MLP neurons of a small language model. Each row is named by its layer, matrix (gate and up: input weights) and neuron, and shows model dimensions 0-127. Each number is 128 + 24 x the weight over its row's rms, rounded and kept within 0 to 255. Numbers have three digits each. A neuron's up and down rows have the sign that makes its largest values positive.
After each neuron's rows, "fires after" lists the tokens most often just before its 100 highest values on Wikipedia text that the model never trained on. A number after a token or word is its count.

L10.gate122:179154095058155171125098136138091108100091088108114138147136150146092133147074123120119153136155169112082144140099130108136123156124163117149132128124152138129155082121137196116164143078173088140170157108122150118170117155128108163085093122139142110068123153114129178153119119123118131157080155144124102155121120109117138134119116138154159109109126127112132140113134078141138084099118
L10.up122:103159129146155129107141086100099088157131167103153154141127175126119114137106112153162116170151113102168101120123078145155105169128168127152128153127118097153116129129152122155084165109103098156128108097110117069173163130091145119123111084111121154115174166117118122098171142162159155123164111105128169108086148138127148141153134135135165120123126104133165144129140142179137139125130
fires after: " C" 32, " c" 24, " M" 7, "C" 6, "edic" 4

L7.gate233:122117137125106105122129115132118093140117143106124138146164166107133101101126088144096166155116133147131111119126124110109126175140176112108113152171192087134092119127159161159129166123135092133092144087118140127152179129136096138111116121191097101107095115117138125163137087115149163107161107132117136135161122111111134103110118118192123093101124139173137147108177163176118153091090
L7.up233:147150112161180121092149144138091125119136163128130145140136139130116083132127096105113121147107154140120119136089101104149121153098138113082092103118113110123125116131158131126104135125138147132144122107159136151133115152112134109127132108119121155142139128103188145123122112091120186160159163131151178100122150134151087135080129097145120126111088144185130134116158128107085176106116
fires after: "the" 17, " the" 16, " A" 15, "The" 14, " The" 13

L8.gate437:115140156157130158072153075139125126112157134089115141101110183105146154161093073101126156116119134110152117112113132130117121161151185096104118146129120114146131133135137153137111122121136162095076142105144137193139163120172142107120089120126120165138095167079068116179112089119086153132132140150130127140142080144120143153125120099119114122127158151143120141138089089123129129119153
L8.up437:111127094144115064117131127102067113135123131097143115161099164148136157141100119119156095110111113116119112133122115077108106135139102121099127116086195152123134107153151093103114124093155162086148115133124127152152132126127158137107186081125126114121097157140108127119136118124139137169137131077091105152115145153134142119106130148122132155097117172135115128133144117107124131118132
fires after: " (" 27, "-" 17, "S" 8, "\n" 8, " S" 7, " \"" 6

L9.gate97:118180131121109122098157128156085157117107144128137116115092101113183155116129159161141132124114160090109159160150093132136143109119153153123154148184108160138123134140126155100124134111125097100122143113144150134156133142129135081081111126123076102125121126160113110081119139118123137114150170129120168141066147117127133141127118135187137105103111130118121089116119163134121146121098
L9.up97:155121120093141197080140107097130131159113151117133092116137174137139135112112152135132075145147146098108148116130108182121113113110106135152155118164156145126122155112119129125082097120127090113156090113175123119125122128146122100076114180130107103145124150173125123112121165149138159109137135113144151124116106156120130173134135153139104111112117159124119119151124187091114121125075
fires after: " c" 16, "C" 11, " sy" 9, "c" 8, " C" 7, "-" 6

L11.gate359:143158108093133134114101138141162121145142120123121167123142117136129116149085128087182102111114143097110123166142153121089133088142141166090130143134108125134135104152104161102118097094172090089112108150097105176096114152134150100130109083156119120157112108097137105126122146108139122118120133121100155123085187116136094097140106137131129103160107103162119160133126118157170099079121
L11.up359:104142103129152153118159153110123135197108125126156079114130143137155152114080121133099103124096105151132173104106137097097117149136103143123119123137124101129125119155139137071159156119100120117067135139146159108120130146133113139113167145136139167097109114126086118125172167132131096159143158144162137148116113105112148115135123147132139142168096138088177117136125111131141097109130
fires after: " 19" 23, " in" 18, " 18" 11, " 188" 6, " 194" 6, " 11" 4

L8.gate97:077152113148116135122178135100093064145148179121107125137110141163136130118123150167147129117076144176115122093117094119146099164114122122101134129130139108122101140111130148131132172146136110151120161109117145126127126084162128147154089148152112117108112087143114141116146059173144145058123151088145124137138153135105118166113100144147140089133142095165152124109088160134129194123120
L8.up97:098133130157140095150127078122131091147102153116153124117119177140156074091161134116164128135122136136111109074140109140144111137102163153126094122144171105139094146149136111133141139106102083122115123125104144142100129128159142145128121130135140149135134116148158134147148122140160128117161143095097181172147124165114092169126120169149131130152118124122155107106157139140084162123158
fires after: " the" 16, " a" 16, "the" 14, "The" 11, " The" 9, " New" 5

L2.gate29:169162130155121162107116112105163134127136144132114122095096110152157149117139150171157115134106140111108116187125146141113130121117113124151115093151134112104134168102126135150165121134151150160140118117095120100138105146141120156102088166106104083072146146168139110135118192122136125148108100127154124145100129166133084134150113130117082099103138167141126108128155122086131132126161
L2.up29:116161143140113127128132143128135147137130154133107130129087096105138209131115111160130105141136101133116136169144097149107111136138117141150129096122167147134126154149091158125176139120129165112136096132132117102118150152158124153081134153100110084087113133169165131132131145144148114144159103152149141098093159158128103146187111141133100085090151142150122120129107093107142092149141
fires after: " |" 68

L11.gate415:124129153123091148082090133110135174097111118112124136102103171097109114114109108126117106134119148122133115132138107094116104154140137121102153152098115128127117120157134151117096160103150136090079111086125147164164129119136101098131177130114099100118101137130114108129118162128111115133124105096130096121076139127146113118138182152187130112097146120149120109127131155144098104121137
L11.up415:095076118137098139136084112119095126110110109126128133181116152098091123089130156117134143080121146142124130118112124141190079145118156119122141144160122117144078114173103121133098110128145143117094106148118118101109091174129065112094127135147140135116089151110141133133147119130118167108119125116108130129146138176071160149098169137155137128134073151176127164126160117152111123126142
fires after: " 1" 22, " 0" 18, " 2" 15, " 3" 11, " 4" 7, " 5" 5

L8.gate223:084134155141142130107118129102134136127152107092091140121123115082139159138157092118110118144109136100177151137126140125084097141133121124132114080153142163153145089109131134176085106151173138131119159117087117143142119159112112111106117180165126143143113161119087137137112146129110136132164116150142132116112159108152133168143124141108120121152106168161100146150096159167054079100145
L8.up223:154092112128120132142107124106118117118137100134095136135170131138130110127095125121084128135110092059142048133083189130127069140189114091147140139123120135083122128156157134132074112107098151149113156109144093137136136128108137156091125131083149117107111158109125155150094086106138191165124141180111143077130139100146154160098131115115104150111154120139098083116114132095149122142152
fires after: "S" 18, "s" 10, " S" 8, " Z" 7, ":" 4, "K" 4

L10.gate326:176155086093177147128143079131127100162081133127107126137104154138139112154107145113118139143102144148187179156072098101153146149156102111136144150134168132121117124129122151128130133119151104116118181137102137146139114117108126109170123101150142134125095153184068151135128136125149161117102123072141131103097122151143094125058104130153106111061119115112141125104179117083165114127133
L10.up326:103167116161092154116106130091109098104150117134124156168148174165154156089103167112126085175169134091138110145128097157151137139133065109125153144122169127128152131091136126112098151097154151126108092130130140077151149131179117126115115156106120095178096152130096147099132127151122152081114141135103183092108142137126159112134124128123133144127124136157150175133136102142095141158129
fires after: " C" 26, " c" 13, " an" 7, " new" 5, " the" 5, " qu" 4

L5.gate190:113121154140117157069126127102094116124131162156109154102105149103139154096141159146141147123121129154150127139109123124133125137144137129119132143106096142171170133115123135127130129077130133124130143063108119096159132168135110122123134077115102165107134106154100148135117126108114095139096125155135148111144141130146143103159152126104143119086152129124110110072144131102113162105125
L5.up190:107109146123084171147169139116121157102107157138136163072089181108131163119166119130128153117135166122114157105128128165074112149132122131117093141133167127135160129141087119119184161109126129113166108104137102109100115177126131131127115152106098151113144132086080153101145150136140138113132115106101147134172111082126179128160119146086131129110143144155146121104145108095135150137156
fires after: " |" 78, "|" 11

L7.gate340:139144148128133138132154107156124137126157171105156155058145138161141144129112108125136151092131186122145132132135103123168116144146133079173120106164132107145124087111128168154175151137160121133130149086129180143090135154101124119141117124086127153120136113102137130101153134126135173138114102096110160082081125139192159132095115139163115112097130124149185076122098154132136162131154
L7.up340:133188154128144122110128102098117139124135102133129135171140108150092101073139126139101142150101112145141133127184117140114159173142160090072109183100141149108119129135152111162127133135142105090117153167109141101128160108098134113112122105131155137105156150091164154065092111132084142116157148156115154098127169140137104094156106112135180125151099082111145125123122126127153131119123
fires after: "\n" 59, " the" 16, "==" 9

L7.gate129:119213123147118155114141100177090149118147122127139141128136169138145125146110121139135161149114150092120174132179095126156090177172093117129194141136119124161071118136158155110141117079160104086153127116159162120093135140119161158125116094107142097090104130118122141141143120138106183124129163111115115131100114131127110130120097114129133103122107123144164132116141127145123154194146
L7.up129:132130168119132112167145140102127099170124163081123124125091149183122068097128151151141118146126154133106166132171101112177112119128103127145158120109143188120111121113139118173125171127133100133139125120135128097133129127159114174144150104146121144126125129096162111121086112139165145109117127126097154098127170122121123116113106157157081125098102103185157144096128147111116157130084
fires after: " the" 24, " one" 17, " a" 15, " an" 12

L6.gate259:119133106135107135118137163072077129121114169136105124082131183078188128107123123140107107116095116074112099134117100165111106132121169097120143142125150091148104113131114107119151160137147136166139117084130137137133144122123139081160082137151133145133120082143057144108116192128119140119120120112133110139117100122121176105089137119118126132137122143144176146096101103122112199095149
L6.up259:121108156087119135118087121112101138076105127098116139129086098074074177142172156130191104167135112151132116160150119119160135135101110129130163104124125126138112119128148130117121155150100109158113149139155115113141120111135112142098153114116100121134087129119146123115102146136127119158126107138096119147137119117141124109145138137164114105084111071123111098114107140122149144159144
fires after: " 0" 31, " 1" 11, " 2" 6, " Apps" 5, " " 4

L9.gate11:135110151092162101079113146157113108126163153135149190130100152117168129142101107145148089150099173108078132150123149108099099097132128123093112084112168156180101111115137162116123149105147092107077138113128137165132116134134143155141126146115115150138100104127084092117141143125115086166099128090129107090115162116125126120116071131126127114121118152175128117105106092108116110164135
L9.up11:132075145123116139134140184123140130178150115138126145127132148146105097106161157122121097124086131123097104143095117124120127125137153171093125136080127139135060167112135137098142138146136108140101055136119150141124090115166166099142111166127115181147123093118180089107124174106137109146148125132151137158122145122137138088127087141139132126140129148168094143141137147145163096115103
fires after: " 19" 29, " in" 19, " 190" 5, " 194" 5

L12.gate59:138168160064110145090110149097115145117124141104142114125138174107127124107103143151146107129092143110138114087172130136152101133139092115107171110095111147146109078128137149111150148157120118137124147128147122135114158126172089111122132131140122120098065151113156152127122131168109114118148176108125093100127107167117132108152165104172099108078127083127120101109104106120151154134146
L12.up59:132119092067109154119112149157099156127088147108148095123096125111133151102128123142174101122117158116142101119155115135174123166126144112160147139109120099161114118173120132095155152163113171146091162123158128120148103127168118111109118109128165125114092136143159106138104174135144128115150106092166103125089112139123094132142149146135081096116145099103122129123088124135099151123188
fires after: " 0" 47, " 1" 15, " 2" 11, " 4" 4

L8.gate88:165151146113118138139113092114142131122135108158128106131147172130164091113120120116164166145107121128124153164155112113153151087110133143131137107127117129147119103112133137102133184106146110124149121117107156137129127154130137177102123151140105131128110099159117071137120133089142126144102140064121188139126132102168129120118081073144122105125102119172201167107176175131125174106105
L8.up88:118152164144183191125151079168108137114142114112128123110144111175189124150160166126142125138165109187115132106157118106138179158146117140109166096158131099104141139108130138120147124137098147119141116177130095100112102131123131144097119093149129088140120096097135139100150126122159168143179143135070173112130119124174163153164111112179164124120136103115141103123086132172158123096111
fires after: "==" 48, " ==" 37, " ===" 4

L11.gate303:192117172099139101142076154118137126146080072121124129156126173106144126138120124125158077137132129120094123151110119099108125094134155108115113137125116140137113091108120158102130157070133118148105134119157109118156164137147136149157106111134090112186105126133125136117134138138102102135141148106110117137215143123156137072118106098137140152180103108146093127107106144136143140150138
L11.up303:175079139122114153087133135106142098123139117135092172124123141140164105125085124139091142184127072127129122108129127134094134121152102148102112113107147178152135136122110127120135142096166092087088152110124114119134076113168127109134148123129114150165148148126140138137173159098153095125088128132117086145119170086121172111110104114119158120153121122154147119089131104113166150131144
fires after: " 18" 19, "19" 12, " 19" 12, " 194" 11, " 17" 8, " 190" 5

L8.gate19:150137169116198129136122117111139126078137162132104150116136165112114106118142095134158144134109144102141120166183096127149130122132134128157128130152115121135153100117150147192127123118134106163097113132129136170124151118112111110136146094156116081171141113150129122124183134118138129149103120130117174098151134098155123123144096114141117121131085111135153143143109174130132100158110
L8.up19:155177105115154130128067110112148099111090147142124098104117126111116114140127147110150122141135172103102085137147137175116118116079096155136137112112122130107194102168104097183139107144108098119111105170116134143105097132134175112150134118154153100133163117151103138119155144145099166162152096158112181124145140098176141093125091126100136145158131110119157117140109125149122115138126
fires after: "." 80, "\n" 11, "==" 5

L9.gate260:106156156122069139116179106148113125134107095090133119117162107122109179096148082139115144096107133086146161138156105120119115110162151134122168103133170107154142088107112148190135061104133153129097145100105115131165130150131137179131104149152129110105112139121093162119125119100099117169156130122083099100125123172109139126142129124143116145123113130142123103160093133123095119143114
L9.up260:111135096119123124137106150152071127139154108109126107164168117128172171117141122098119134126155093111125125160080100118078134101159140086117145099179134163100134138129142098111129108122138117101093136126138099127126145133125121093144089148085176140126097134108177132088149142132110128180124131137093156101147106109120169144142105124125117139086120167111107107146151110147118137091120
fires after: " w" 21, " W" 10, " /" 6, " S" 6, " Ag" 5, ":" 4

L7.gate276:090138149132116133139171104130123120149149181082107120139150175094164110116174125145110100105097119133138103108131121115166103106125172108115150137123096096128129114116160178134126127072120129153109096124104129165144165087123115111141167126153107140126079125131129128140146098139112106133148106140112112160143142154123117128104103115164138117108106135150127129112097180138114146139124
L7.up276:077111129091166134136110113100138111143114137148140141095091161144101105089140149112141124113128170101108122094130112143112127121133094109103129130131142152076095121210109149139101148101122121107100150162120156117143106142157133116118149090125135170134120129132133104148110101136153130100121130114104126165137139138124090121155125131144132138138154135127173120099175127121123162080100
fires after: " the" 50, " The" 22, " an" 7, "The" 5, " a" 5